Weights of a small transformer language model.
Size: 15 layers, 7 heads of 64 (1 for keys and values), MLP 1216 SwiGLU, vocabulary 5665.
Architecture: tied embeddings, normalized queries and keys.
MLP neurons of a small language model. Each row is named by its layer, matrix (gate and up: input weights) and neuron, and shows model dimensions 149-297. Each number is 500 + 25 x the weight over its row's rms, rounded and kept within 0 to 999. Numbers have three digits each. A neuron's up and down rows have the sign that makes its largest values positive.
A block is one neuron, or neurons of one layer that tend to fire together. After each block is what it responds to, as a language model described it from the Wikipedia text at the highest values.

L8.gate589:489491484509491460525463499475490489535470553454480518498495478503510504493545450488471492547484518542474519521539491505445539456453502508526493446550506517489535479459459484524496500532502537528517466485492474489536503499509440538511517532522483503476518526479484511543512512521462484463526516476518444485511487508497515475487479520483502516506493528493496543459489519491537528484488510522483548504502529555492519495493475516506519522485484488516
L8.up589:450536505533484477518480499490519558509527511489493505490492513489539499504489502517487522486500480497448508492482519512527492486506494496486489492503452497486491512560477497489464533493485488550536521504533559514496503467517503498525500504460492486515484524445461484487479525532513474470478495491513479482497508501466507489520487460489498486498505523511519500519533501467479485547489472506510495530534481515524515504507482532548509460475577520513
Description: Digits inside numbers

L11.gate82:493488498488498508524496527507480493465513500456486502494502498483482492472524507520511536539503501487479547502525517543470530464473504485481539467505476488472524489482487556452450513446484459466541439493473518516511486491529506464485488488469511473487489492480498530485481516505477502495535535486486486529526527510533523490504482523476474485476457500508473518496545521479462531494491479494466522499492524544522462498537538472530495501467483545485
L11.up82:485460529497519510459448536473566493491493497494507494481528498500505566503489459520487578507499454481511505472492495519523465544579485508511474507518525491507543466445526477483429489533506501489471476522482475519526450452550489483491489498466517567475517536529495497525503511511528476487501501502535504442505505483501511506505490474528507489469524523520499497496483467524516543499493453486512487492537518469484465541498456540466519540513510506481
L11.gate87:514466535485522528505539505466454519486492477462457452471434493536520502514511500504482520493512505541531536485527458494523520493527449507494547515485485508454499528497504530550472521452517508461472498523485548478464512539458487509477479525464535521510497479471496498497513498521523490435514487529446450513527487483463465497513518517443500485515492492502447557526477464457524452500488483504484526519490480513488508468477492495514518538512478523491
L11.up87:535503522495487440534504495488499536529504491548485531540496518527489494604528498494486496509502522554506527509476460509489476517538473468513500495482464482501495489511504511512516522504487498477497535493496510498507507480486496474490560498473489508496481519482472472505534516471446523532475495467546499516500472500449459492518498512491533497525517503481500482509505505514515510470502512526503486496523514510489487495495502498508491529505462507533
L11.gate90:516521513464546486509486515500551520532487526504502513457477483524572493464535482507535524506507473473464435494531437494468499492487498528497480523532492528516515487499548532466499441523462535515527551505534492516557512511456517505495472503515494478502485495539514508508478486540520501507497498511521493498510493540472496528475480497462520490469509503499515469503495468514531475483497482508492483532479500555517504500518498477514510515533484546508
L11.up90:530475535542495518519505497508481514453511469481544507483475488476450491511534510514489518500492501490465515499536488522501489519499470539520469472499481475545490510489483481462533475553508520434486494498510496544488510500501490492501529517541502517514530507519503480587530453475495540488532521502494498509518472515535505493475495479539472494487509530494498458502461514523483472460448498450554479506499498503533444480545487544490492510529500480516
L11.gate119:513462523453547508492515522481476466485524470531507518472499493553522547573529484472539494537526480500529490465502496550526475517520531494542508487475482475493567536515493473505519531491466511473466474480528475487481516522517548487484483535522507503529539537510463461491508522537483518536479520474452536512525479507533482508512501477470497514501481459498525518507436516496513501540515525540504488528512488525522471503530521527534497520481484485510
L11.up119:545477479488516522487476495481497480530515478473559526463520458501510484547478503497418501461478523468506521499497498493534500479523467469487511499515492458506476530506522487504495496488515497511496439480507463491542469525517503496508518456491510526494503475462500511473530461504542486440501515520507552490487480463476497530473502530510513505511506507478486538470468547499472483487480549517527489487483514490541490451508496455474549507534503514482
L11.gate123:481462526510493506490495515504492494491496476534500506501502500452514507512531524490523542551492515518536567485520472543494514500519472451478501484472520481518507508483531561496500469518472468511505525466502508508520442463525558498494527539510534564480476489506534502511494481531492520516493525533487540515510505518470551480515501513501503459493505524492510491466456502520472511477459445519477495476506511506521469519507545490472479500499492491512
L11.up123:496492501456484509497522510474531491513484494496470529464503521488491496464536503508464485505478492504502505495501481497474515467510508518537509493491518514525487510531520549459488488480528486475497524483509527451524439454483551498498500505501488531496472503489504525524506539501444467476520519473480549513472487477472507495474475518511558509468496486490471477503536454476522486504522476480482522523472528465510468512538481553499525490488518490518
L11.gate276:473533516496516513538493507547472496514525471527467539525518499471511511499474494512555537499483553501420557507500462528552511511461524447475541483527529500460500509521479488515489472522471526479483502554498515511522446499465522490544512489537544526506495521454528502483485476499539499492542487499458514489518477518510511520490489504490491486491516505499478505476467426435434506492479535495494527516486501511491495501470511512488467511513535494504
L11.up276:482493478492502488498520526511533529493487480469503510488513512500489496500520481509484525497482512521496483530501483460540512516549527522446563463495507504498513494470502531509502489547487495479534463497527519515476498488505438502565468527496450505486512494480500527476465474490465506488501487473522507519509477477443494490449519513507464522503498511474445559444558489514422506452452506510497436500514490548489463475502485515482527520502464508519
L11.gate286:506494542501488504481500498462434484498535532472489492502513488470473506454524496506478464507459489518505503531493497502497561509504541481524502526500516450531516480531507519517513528515472509508444493522509499516484516507556496524547485534521465528471560510484514503505517486515484527510465524531480489505527527476491538498487491464508468439504509496512507505506501511501500508491481500515486511508504514488467501496497481536477535555545541480520
L11.up286:474486501516512474506439525504519499523493515484480520471490513488503470521510485490473480472512496512488524523448514514478516497507489459512472499479526450517524467504525485462475505512473475502491482501491551520500489473529533484509496487463455489473530489499524461508461473521489540531499475454509500471489439487494510492489430476486474465515522511529516487470477480461502459509526455479500495480480450504465458493519513508433545518494483528516
L11.gate465:505508516494499515502518522497477502471540450489525492504512476481472492532519508555484489536502485513498550520528504498500513490537487498556473522487517501466449535487478518502447496511526516502491477491507517540505456514507523489521470490480458512502488485517517490510512494496533511487500516529504485520520492502486452531479499477497482470487500489464533460479450505460495511497508473489511514522496530517503467512505483470497477483472532507501
L11.up465:537479475501526510510504500440483496497508550451500492528483490456465476465482536479517487535525511474491535511439516486484479493513484510571525477475516486497526509494482496492523460476524513492472477464488511492527488479514490508481530470519500542521507476439514499532496526521509523498453496509513497482494495513503514558487529513502491569527496484434486483516484511533489484522498484483469501490431487490474518499523496499483490504488441496530
L11.gate571:515509495471496509525507499504442445498466430507514489555528471539471516505460463494523502478474514516479469494457478495477506444538494497484485514517455538505507503500482508543503522497519487457482495498516475503457477499450508460506454490489519530472466479517492511526491535527508477498515484475473511495518473472489513489520536482522533493520513467473533553492500520544506489446519518488523485468450499536491462467485464497503485498504491521499
L11.up571:478485514470512495459517513498461542516516469500511484526468476497512524507481492502491475484508530514524509512493476493542498448519480529480479508503509465497476503533456490522478535485498462528477516475541486479474488481515538527489502507524512546470509497472553445483500476533517498480473494518432520472496459463444504442508504481510481521501510529525498496534510489513506455512492504528552453480466508519481475488507490542476504494517494523473
L11.gate632:476488503458478514478562521513475500492468534475522526530508482501488463490533490500475523499506532530483495492484446536536489475516497518446496476483526532511480547472474506477474507497470518487546488468507506510480451534512524437521493499477484510496470497505509508572515526541466547540525520520514482534495500504464498447495495528539504520500536474523473488513532495489476486515467462476517491486516548442489498545486483486466500513523510488478
L11.up632:468524476507509501510462476510475448498455518494448496484528553523481526504529509490511492487474505533514482522472501517480480513477488475496542510519559491492505532515520477478471489533499460471491490482494526525536496516442505496470472509520484476521523511472499475458529536512415493512473498535492523522478464509501538498491481474481505458477504526500449492510535489504486454511474462484473476533472485493495491485488503550476497523502499547494
L11.gate730:511455497522538491500500526504515501422487509486541477462501510540529495505491559513488483488548532526458499522505520490496487462565504472436486458500502534500514522514446498482485531520493516468560511508504503476538514510495505457539501464522516510525465462461491480502517451521514508511494487468506494521464488534510457501496516542502460498483578508506446500503505439511500508490543473481496510488492531524528489510489498532500493479486506489528
L11.up730:449507496513537473473483502488499523462518541496484490458486464469522498482533530543505501513499548526504484502506509476501500507528515575510511482513467532478496526495546542508541473503484502516505549499508515525512510517513499528459479485511510502502485521515534467467517469481515485495530479465520513481511523443444497497461444503515468500502531532461497477495540446517529493513507484552515470509474516542548526482516500514507499470498496473524
L11.gate750:511446489497485502487485499495513500527496468489525462501471510511498533503530505517494480518523516492500561517493509531512507524473473476531522484464511494445501500494507493492526518464500525470487480522509517521545461505525527497464509463492461491497525490466444512494494510532468497482495499540518538488500472458470530458565480471479497525475515542452490432539466503512511476486485486577475467480489459482538455464527483491498492504470470510473
L11.up750:482472472536514546489519482496488426458521481491486469512480469483526503510514499507471489494550497513527507507548502496464485524491499504521458498488529488529518470510522497509479540503492472448513496493525501535465498478446459488458505456505511507455492469506510519530519491491534539528501491540519502432514483454512498500512506547464469478508514513487510515495524497535526523510497507529468479517509516496492504505501512454538537520508492513516
L11.gate759:498525527543486516514532498500502485498565460493525552479495491506491543505486509517529512496509538497510517490478539517471520518545487478528515524498524462503495514472497479539492504480502481502495531470513465491483463521501502478527475485463507519516545559502528511493490481529514490500491509509422497459493500535476489519522508501484489503491532462489499498490441517496500476497468457511518494493485519546501532509553482467493507514502527498531
L11.up759:512470499519511470465447513472502496536552516509462538541513504508470526506510529558504554507473437434513485466481534507499511546533466448502480472521512534488478501484506506487475504486476490479494546520519521523491503483484472523499450543544522487531501529512457493497483509550458535514503538570476494478528497483506472524516469517512511490530536435492490487485505492505475525511463522513467491502480498527520478490519495478533497505493530562512
L11.gate884:532489526487543488491520531450525511460536495515465530515444482484514496535508517501467522545467502499526497452506472504502530523498538524508495490490482463485441505527482510517503438531482496498518520462515486503498482527488501506475533494468550519458513463499493500522473505511502525479491456516480496537456487458490508513501504505500490461476496516509516524512429473481508521509467452518503487536489511519519509502507491536542549498504516549471
L11.up884:489539536528482493520481529526521498474497511514501488516498481465494519527503497503485590481540484489497513509557508520510520495503488517473469536498518545512478528489508512435491465464507493457471513485523538519491531479483485485505523472529529544503508512488535478472501476506503517484518503509489530533456511490526469548486507497576494495475487526494546525485540475461510493489474509497483447496524532499510547463526455504485492491531540466500
L11.gate1022:488531502529540523535517510480503517495528496570475535466480497508500493488518456499537515481434481510489487470476543524520472536536478492504515489522517507489527477462458475463521490521538515513507504512510495497505499461520546512499519476491475506489449510515479520516499470469490479485501510510491532489517516525518511537535478481448468536470496528479488551446546517512508508499530477501514470519499504495495550512491523505507500507495508465478
L11.up1022:508514530493504509468490521495493515542496480507507515480480473530463480496509477494517479458478480511520460518485515518515531509487498543484472522536476513540504491479521491471510523501501516501518560500499503433489450502492540474491465519515481527509461473494441520465495506498497506514446515516525500512522523472473512495556503502498531481520529533468465523468525533459530513523533499514520522461505541505504504511496513488553469522456505510488
L11.gate1158:480498506488522525485507485538489471445464493478474509520509467490499483509536540490527473499505447509482434501525508526497479462514525520503532500470515525478507501584526519522555481486494513534537492492520514506503483507464507525500504470483496521479453486485542529461479505517455491498513524506538522484511493513514502443490536537552482527438520526511544490502523503496488450470480488483475498509511523477541488484544466450495491475484496472498
L11.up1158:459457473499508516490532492529505530500495493457495499485480494484497506521500484496467497530512476518490502524484503520503498436545526533514515504520475474500461506516498512525483515498506506494509488557481538484514538495517501519502532528485489520480469514517478537487464503523487483518484515495512448597530508476527468483467537508497488459491541477506500510510525479539495539467529459469511532499435501510524486536555487499482484478526485449492
Description: Word-initial fragments

L8.gate571:476498463483501508517508512481522445524542473537486518443498466535484494462549496499483518494532464515526511523497512463486478485538549557467453509533543492514509508471507492516546452501514510452495472537526533487499509470507500464453490505526510532533499533500497496578514491507490504492524512522465511494492469511461502432495474512474447523529519492483487504479572490502502524506463511496456511488501465514559451476497488521503462543487517473461
L8.up571:523487541464480507521498546515472514477521452484504473512484470500506522476509477490504546460457507494522558528511509500532502500527525502504464514514528507434523503503520505465492492483501471434520490503462488476499524471485511523517481566482485539487526509486506482536522518491471499495498486509534488585480489460503520470494510502532484479463513513482512490507511462457448481521508478505472485474475451517452491465500515468558531524508520516493
Description: Word-completing final subword

L11.gate91:485511505485485529471501531498489500457503500493520472444530499491526488518521480515508499526506489504508511549452461520459492506516496510499499487507474539456504500518475450521463460492540479522462469521471515518515501504513487504498481468517509504509531541509482485487513456471482520449502496495477503526477457491477488515445453515479507458465525474489510508483541482517483487503506502507540517493487491477517454504496511548532517480520545498562
L11.up91:438496500494542487502484586462517535503515494493463476503495514523512482502513485527495517509525509539455503521526573471553483529490474547507508472526503495455545570498512508501482474487446485511532537532514526526484494503519465518475473512506547536491462516482491480493462472470456473481523507490496512519482469495511469509494505513465469523503561520473480529463538479526518511538521503497501492508547523522547505504497421486477501501486466517533
L11.gate183:517530461490524490465484477494476498489512526527502447525467499526528462490522524477520480539491466540485519486466503485475500486518495470510476477495505474478488539510476503497521534494497461528490529511483514478509523468517527504484536518507520487504500488497529480449504509507482546475529469466496531452514514499517476500534512535553498467526488502495470525462548497558514510526455502466552499488543552443470487464558503514499509484488476526524
L11.up183:514492529497460467549487481518533456515507485491465463480497519477528472503461469541470487489532473492487542480475489478480546496462532514516474502539490494476484531537511473479503537457503508527511479523520494502499513466525490496481503524486477467500489523541547481485488501493482507525469501538492495438501475500481474473469502471502481542519509488537500510487539553478481523475528516491499474490519526446479545500491483467507496513530502554503
L11.gate224:517527454506514556511524517505520463500500498537503526484468475521500494454477485536485479506504521517487509464506525521496473488518483489485477515526520537496507474519516516524507503486520521536506490502502494507469455491491493491505484494504469541527491491570477532489499481525516474472478493524514531474538535484508544538528503556534523510503474513475515506484515563521477491498487458481462495515560501483477537511486471453512532526515461509501
L11.up224:508479469484514519529519456468491484509457530568490481494531490484517495505543513470499474527512522540488538505477462521513514563524492484496472524473527462493503467495537468561551514519505506539516487480498464532544456480508523489510488480495463469480477478487493491545481455507542472486458502471479521518525502540503565506499477514507500465476505460477486469478526498558490515505450523477505511536511485513472520527435510507542503487512505481474
L11.gate293:492504500517514492474473515524486499488515526477509518462507536480467507467522497491512525464471449536500497523475489484473467499466502457484481481481500512474537488506493457517490491507525470495513472529508528533468508471498551478501493485496505550505514484458535472498492492502495522495484512517479493502562517519488499515506531555524491480527504476520488540475560494511538512516484566477445526514481549514530462542491500574502475510473497531527
L11.up293:510508487499482508502490531504485479550499514490458469517517479521526545473490510477486555495535495522520511561491528530538507524525499530502512459520521527473494514509505532507509508477482489496478509519448517489556497470519477507487536491481491459545490540521517462544492514509491491532567495527501460489497523518517485460496492523546495519521532509520510496505513538519477494522526507483454498518500523483546533477494491494499500473474503479491
L11.gate308:477537502512495463495542483538479518505500482502537481497504484527492522525480484479502491489499539528471486508474537498490474503460493471521508448506473515505469534486489506510432482531479469469520475497504470518524484504512496520473478514536459497480554503510465521530484477470450508477488499495479490477469507494501528450554505476532531532518466525503470486515480500492493523544495498483518530538472503497494500534520527538548485524495511498482
L11.up308:525485496512497499511489543508495501479557513489509509485489528513490487532516482494495493497496523473489516510496522476492512486497504510509527504472494525506535534485465530487474495515480517503495449462493490475456527502534478475546468516514481485545510519489464487484511512520474482525574513489479539496470506514477514465537515498527470493513509530490516481489463491458498495526518557503522513527508495538517454534508515501534497484527490466483
L11.gate319:486470477476487473508514523526498489466537497510536488479497513547469487538515491526498519521491530515476508483473564517529495508501510521504492515537477512470559496504499497509532489511427539500483506503489534504505526501534504495479476456523537489461483508486487509529473547494519501533554484470493523500510518545495515539520492483523570525487476542451492478468533521467478481485497523509545465479523509516479506475480468475537515523510483522489
L11.up319:492475523518502512489495535503495517477480539498508521463464522529462506497475508522502486483506487512503518562508496534545473531490493499517528489542494463507541507505473488531492530506525498511500543482493517489501476518477500509524504519512534465487500497529460538440512504551496490517487518499482526432460482522474467525480506479498511489454538507494458492513496512492466507493478484541494474474467524511500528480478489521515496497470509494488
L11.gate337:504452490506511449503483533499506515521509491484469504489476499490508500538494562520469519535475510493493479553447513464493474457484468469539531501532491463486490452498487546504448475489498499510495549525512569506497492461499488545489507491531516543523527498501497493459478522527418503514485455521499489527518452509490472525495488485490501542515512530488561473497517471492544495529508505511503505482502482557493504538519501512512480524476507460509
L11.up337:497468490539469483481468488485489480499551517460504485470533548520487538500516501530432535482476468519525506494515472491509546473501500510469495520540482477492524516459482477463486536480482457491517523522481532521503493464514483501494513502491482464466500510521525486498485529494492472464520472501509494510466496495482496499510455471539518486476529499508502501438528489469560495519538497502541514510536481527494470472468447517472427502517475537499
L11.gate372:474501508490518480523542462473512536505533513480517503462487515497520506482504467471501432525535483489481498459500473519518522494515530509517490514470474456526478523532495464489493459593517518477501521510572496545514490503512490506520501492504454530531524453494531531501496528515480490509469494496505511505550557521446508528478528495526523435477532517463531479464535509503528536451485507490496512479449475510495492477492492509521543508517509532493
L11.up372:523467495449517553531459463466457507500493512532473502461533468460507470512454516542458520465448442535471578498501497513487448505497520520494508528479497484457481498493523511538533502521486490513491484516494529510488461489498518519535500524522484483520511453508474490529551516492491515463470487485512522510523492482498512492488487517482475522474476508488506527510520504532488497487499536447474495497522464512499505431489517478475487499545499482454
L11.gate424:508412555526523509482534499534519536489493541493481495474510474485507515506578472542432522469470498487491504506440519500461495479504491492462494506525505495435438544495497494497485550504555507529531513472469493471506464470486519511487493518525507471464515552476503454495481510521515500477488505507472470512453508516486504499514482520473518481484517494476569467484548543503513462515522511470537487501517498452498495526493525488518470521487526477497
L11.up424:517485526492528503530494479492571489517545495472485530496510509524482514551511506490507519549504508519511514423462480470488492480485504552536483471535407494463484512503510494505504524477438502466515511544532471481471529531489502491484466484486497473513505485497486474509515467509516517508490470488470520468518427475529473490542524530491511520483485535522485493451543528473498485518513471496491496467491500512511530489529574492515481496466531463481
L11.gate431:499546491478512525506465501505508500510522515508482477521490512505449494561493534478504487487479456488470531468529539504523467479518512478511571505499512503464526453515486527507543478519539512506468510470524566519489490509528497505466474517576493488485516524499519498458502460509542517499483508496531472498494533509516516536508518489530510510507482503519508476511482533474498502501469467521500519478487498520480535498495518486491506481471520479508
L11.up431:484457488479496491506469481497477505532513510480540511564456492516452453458467491494517521470526500456506539537515527518460474470471527457513460487515496495525470497530491461500491484555498504507542535498496481510443492508491491461448533543510482505520519510506481503467507541527526462489450495485492539495500486525484500519463471464548492496508490499449512498561523502489513522500518508503486488499541495518493504496500488541442519484520458487501
L11.gate484:529512445535488456457548546484503501479496473527557504532508439549508538511497477488501517522575494467464496520532502482534507494530528516514488537475498507495539482517499503483533511494495496471506533521456502494490528539485507465489520489484515508503469495513481483444527523573499509499521519468521524475503524548482496508490512497522514484476512535510519509487502507539493491504501488515521536465469457459501491493517439504545478530504489522485
L11.up484:514522505482497503498484486509507536515449475446485490518537527567517487519460466536451530492517486487496463431507512529523500553517526505503484491505499510504494523501492465447510495519497534521524495487511552493476522447496487471461491483484526489471522514474468490492453525451491476507508501487502476524530533485504467491511502477527541475478501448538498460527501500529481539497468507486457500485485540485471519500547497479521528512517518512483
L11.gate511:492533511515498491516520553504530549519478510534529477476455484521511508502512513535496533503517488532511479501575477520485491542556529542503518502482496484491531504510520504508506458497515503453542486511488515525489501490491523502516481502520525509552515533435496453501521534485463499491502520543470517494485531469459540493507522483488484513544522506491497480452476472530481529519502525530511517552515487486516512504498476538516498557494471462495
L11.up511:478530477509474504514518542512510486473496464470457496515531484503520488449483487522489473491489543468498491487462539505480473496461502526488471491469507526487511446502484470499485453533478491485516493487512511456548481482496483462521488460531491556510497500507510523475516505473490487454520531493487459536484461517487546530481474518506486520507495463449474513486514506474458520529454490536500491479512515530544491493490537536526521519533477507507
L11.gate597:458488516520485530494491499519476512505506533496501458513478531520510512471504488463516462477517520552490526530543538461536518522517503506513504511486511526503520522512511487521540465508522507501490468520510537511483510465476476455509471462512539479519499489484519531475550479469487527485531483478539511509492516502554499466515513503501510476520500558513505522448489528484503557487460480525502484575451524496501511514511519555530526508525451513513
L11.up597:517473514439482469532515492477515516486551446491484526499506450547500507495488481508495492472511480521484548461525479530500533541518467503523452445479449488504461491537487460499520518502501493504550531471522506474471447489470551512459472509490472508521527508451506487510467480496484513511479467448482493506496505491486426532477561536519521494483478513502441528515565474494520517512485540538468474509536485446494535471486501509470509459470504518514
L11.gate908:459489493541539515512454516524501500490489555531470494438508478502506482484506509530452492488505478502484511508456489526525494501472524536513484500499500534490474519533484455492487449479526521489496511520524528533479511473509509486445464445522532523526522494496498478480541522505514493464513508497489515495506486557445519504500476520515469469503511449463477472533514468540529521542480541467456487516486541539486522496475500544495500514537496451490
L11.up908:494482532486523514491450500520519514517497503550505491510501497479527499531540511546494503510524582517510437459519506513474504504475499503537531527494506493487529547513513471517485479535508543503509486480503466480485473504541465480508460498483518478478487520495484503499525537511491516512500522480538454463478526541541519491498490503524518561541524480522473488485502516476475487497481486532462473511510526498490508494510518511518514510535452538472
L11.gate993:469486486538498518515442533496487524492529507484519471487472493495498503548522539520498501462533479498508479549499494487515537514488504515472498458548511494496525528508489474504513471461503468511477507526463507509474504495540518471507471495589541538526547498520502514509495512525493469483477490512549506480502524509462519502478469501500470465518506467508477473529518526492521482481491506465525489521479490514526512541521476528525511508509503471516
L11.up993:537520471458483495481503533504505536469493491457519477474515536541507512523508516506511535523499506505501539496541504510486455480499514505497493488541495518469496549514501503493514477452485511537501495490480468487494510542472465533426458485497543483447538504526490535489528531484477487492509500481494497498518514517515495483512528500497506468499516546478481517478504509504521500548529515470476504475487516454486522496451487549454467508478536465513
L11.gate1059:519494475507502527526490508522409465490509508520490527524485510450473529475490498454545460515494506526477500524527459432521530474517491501497528497513517515456465470466486488494493485529480517524483494480487473475516481506523509470515518526495469505546506513519468508481552469467518514455526519499453554479469542445490480481517505511559476507494503514456495545506488485508474526489489509522467519497529438525490489517534477482537429521479522460464
L11.up1059:529468527502511504471527504475507550479482520491541478544482489488480488506498517545513534464480479514487502500477552524498537485525496509503505523471508521503504506483508440486552502490515523479517529489462530507498405522492524458480525472524501534496508458535498498446465525532513455502492486490463464494484550515488537534490518460492466508465522491476496532477530440509510525497497465575512469483505485482483514523470517474547489501496551510499
Description: Measurement number digits

L7.gate608:537499508462527488504502546485507506522496456494522476465518511490502497479487547503473521490506466502504532479507462495547497492465488505514487471510514481530502520485479522483510513476440501493506462524504497530509495513473503567467449540520499515511505475530482491508483533467505477493481518483533505519504508494510585471466469486513478470490537559473470453475520527471511524494532518489486494490499526509479519507520505492517512505518523455465
L7.up608:523448491518514478470430525536498516531484522463526514530518516493469519473484497498484518531497503522523535498536532467488526459502502500525472462502499484484494483464486553497463504493522496508553479515511537489497468506534492527488494500510537460482496456478447539509489519520535490515527563525479471513537486531478490506465526496464504542530464477482534544477540519543518511521500530492459502464525495492476506514492525532509513494535482485490
L7.gate701:483484521515437521544498513494499516472457507504512557447495487507486544463469499498485498470527490499463493535528526514502507494477550505521468511508506535444522493494466505515508475549545501486552507534494517524524533487493485530503505512496528479460547482523490525507490459501536467466467476489443492494503479458533470501491532516472523495508486485495540541479505548500513532512500506514489492564506481536502545509481496490482506475504582542489
L7.up701:500532516510519503521485465487526502544522479450540521476514553494511508506507510489506502518513481506469517492507464527512497486512509482497438497507516479475490522515539501541517497492519505505569476519494479484503458496492523501490468519511563487532503491511437470495497498521512509491488498512494504490510457476472507494478487498502550482474531488474492504511570592494501502503520486490507534521494530508555542478491515479501526494485509485520
L7.gate712:507502498518522514486512498488502503499530499513544503489497469545554527536483484523493527539507494537519510539481504492522499496485474457487509491510483497493526501505484499522481537499565475563501458534474465485511483483508512503494455504529501505459468481485459501473485488512533468463535509502482502498490460516506521494524550525535513478501481513454505517506538509490522455530467537517483478549501491449496473483509539508510532465474485519478
L7.up712:517459488510473523510525476498513452510499498529494495468528469496486503525511519493473468479489479505517492481505497457511556546460509511464453524504498505459502514512555510530509483462483470503529499482499497465521515497481495499548473498462521486539512464489500498531482491476511485541489472475502500481470513509559483479533477511522470557501503531518483546514534501476472504497518507488513484532497504469533515488498475523514520507504478528502
L7.gate1209:491480491450508536550473541530496530562544484490559506509514518470527483505449523478473521492541544491470478524500490475493477443527499472530503490506519509470473519493495511496537522487486537464522487503473507482520526485487508458451466528495492489469513487458470526534477512506510453480491501492458529520485494465473527538483497530499478533531546528492546535442481510474497486511526508462470493484526536514479485494484531512522498489509510523470
L7.up1209:493548511458512530493482521502525497476527496522525527500517548521474549498464557519476519521454488499476493479510456497488475474494515446491469486479490495466505487498490506486500547503500471484551478502521543470492467471489494489513479550489538488531483518459446502480528534531525500477523500536513452487487470527499500521479488485489475563489518510526487521503518500480477526486509536479447497516510508496500499486501503474511467496507519500498
Description: Digits within quantity numbers

L7.gate30:510493506501542496511498522486478501489493458531543505543530485478476526518472529560495521479482483472491520497521478491506551499500512471493480502504528477474502565482479506469526504543528510464557518465511525509517491520506463508519470509487475499502513512512503527501503501502491532527473538507496521522471511497488471457509512553490502477527481502497531534480555510487517495493492522518473499528498506511557450495476487512478521540463510561503
L7.up30:528510501452504513517480471494510473486478571521506523474534467501448506514543524495488489495510458507492499507522452492519502528488525511531491504479522502504490550477491519481548478537506458478506517500500512543503533497462485469548497484476511495470511435562500471479473485493513488544467494466503470445515483497466529512508519500478487549508572493457522486482492476470478473465521537556494489541479509532507498515511517523483497528541484528529
L7.gate443:515465501464508518464507508503496502525474458474543519458513512478494480511494556494493511484474489498522523507508501508514518452520497483556513492462498514478512485503468492455511449531503499464516541488549531483501500490477443478468529468486493524529500499518535476529481549532524546503508515456471467517510485525520476520482507524480466541468511505447532556469502489473497519523479505478448487472502504478496538481503485484502497500497524494472
L7.up443:506471491518502543486538436466536496520499531509514480523537500537495492483477480525441514482501493476477503528481447456509497460493511510486496482532493542436503500524466505505514482488467500483516503506525537489500495460471482476523479516499513455464477472520480506512507512483515553519486512497544534444517467471470486495536502489509461516519490481527513479519472514471533408474482486497496475531472518499493542544547500494480518536471529545495
L7.gate1099:501486486471480490508516506511467494469502499508481467536476500478481493518540487511482521476488521506500512500545536457484547517492523478498470507507485522502446529507488545458517469478512549497503476519529477508511493462530471497513484483525515478565481556511518559478509523497509498495470516512488529486476496487496471489478500452530478506499507552456505522497511434479499516547468462495500528491486495518499487471493512510449480492535511538502
L7.up1099:462513505511543510493450497516539510466475510454497496523494525511546485533480496470454508502511483463491534455508502494563501477485553473518529461511465508506480514536477489518496491510532495527515499498499496436497498523483506500472500499473541516493531499453530445441467524469488517466500461506533453527518487488512479482480505501509520523501489494506526536520497494478467525460515509498518488515529479514526534526488534517501493452495491469490
L7.gate1210:500500514481509554482480499461480499499531502493533452479462505532471524468535540521525529522529542520476587498525448490488495508584492457489495507499521476511501538478525511458460462517476488506507490467470527503473524498497473517484487487485511505497481505478501479507518517499517500463503479527507491528521469491485486487508524488498451499457553506506457532501463507479545512468485508514544473531448491518545518505494531534467493499485470594472
L7.up1210:504456522484518487478481498520458523529506493497512468497462492513499509525468552492506542433522485503504513494467472457498504427515504491503502491519483550497462508532458503464479477517490531460559519459521541488481511514509438499507491466503534485499494489513536493477503496479469489505521477475498495510486482469513495481478497516528500482507492483460512516536497513499489508451507486497501491461469497470510448484507480494508452521526485559492
Description: Adjective-forming suffix pieces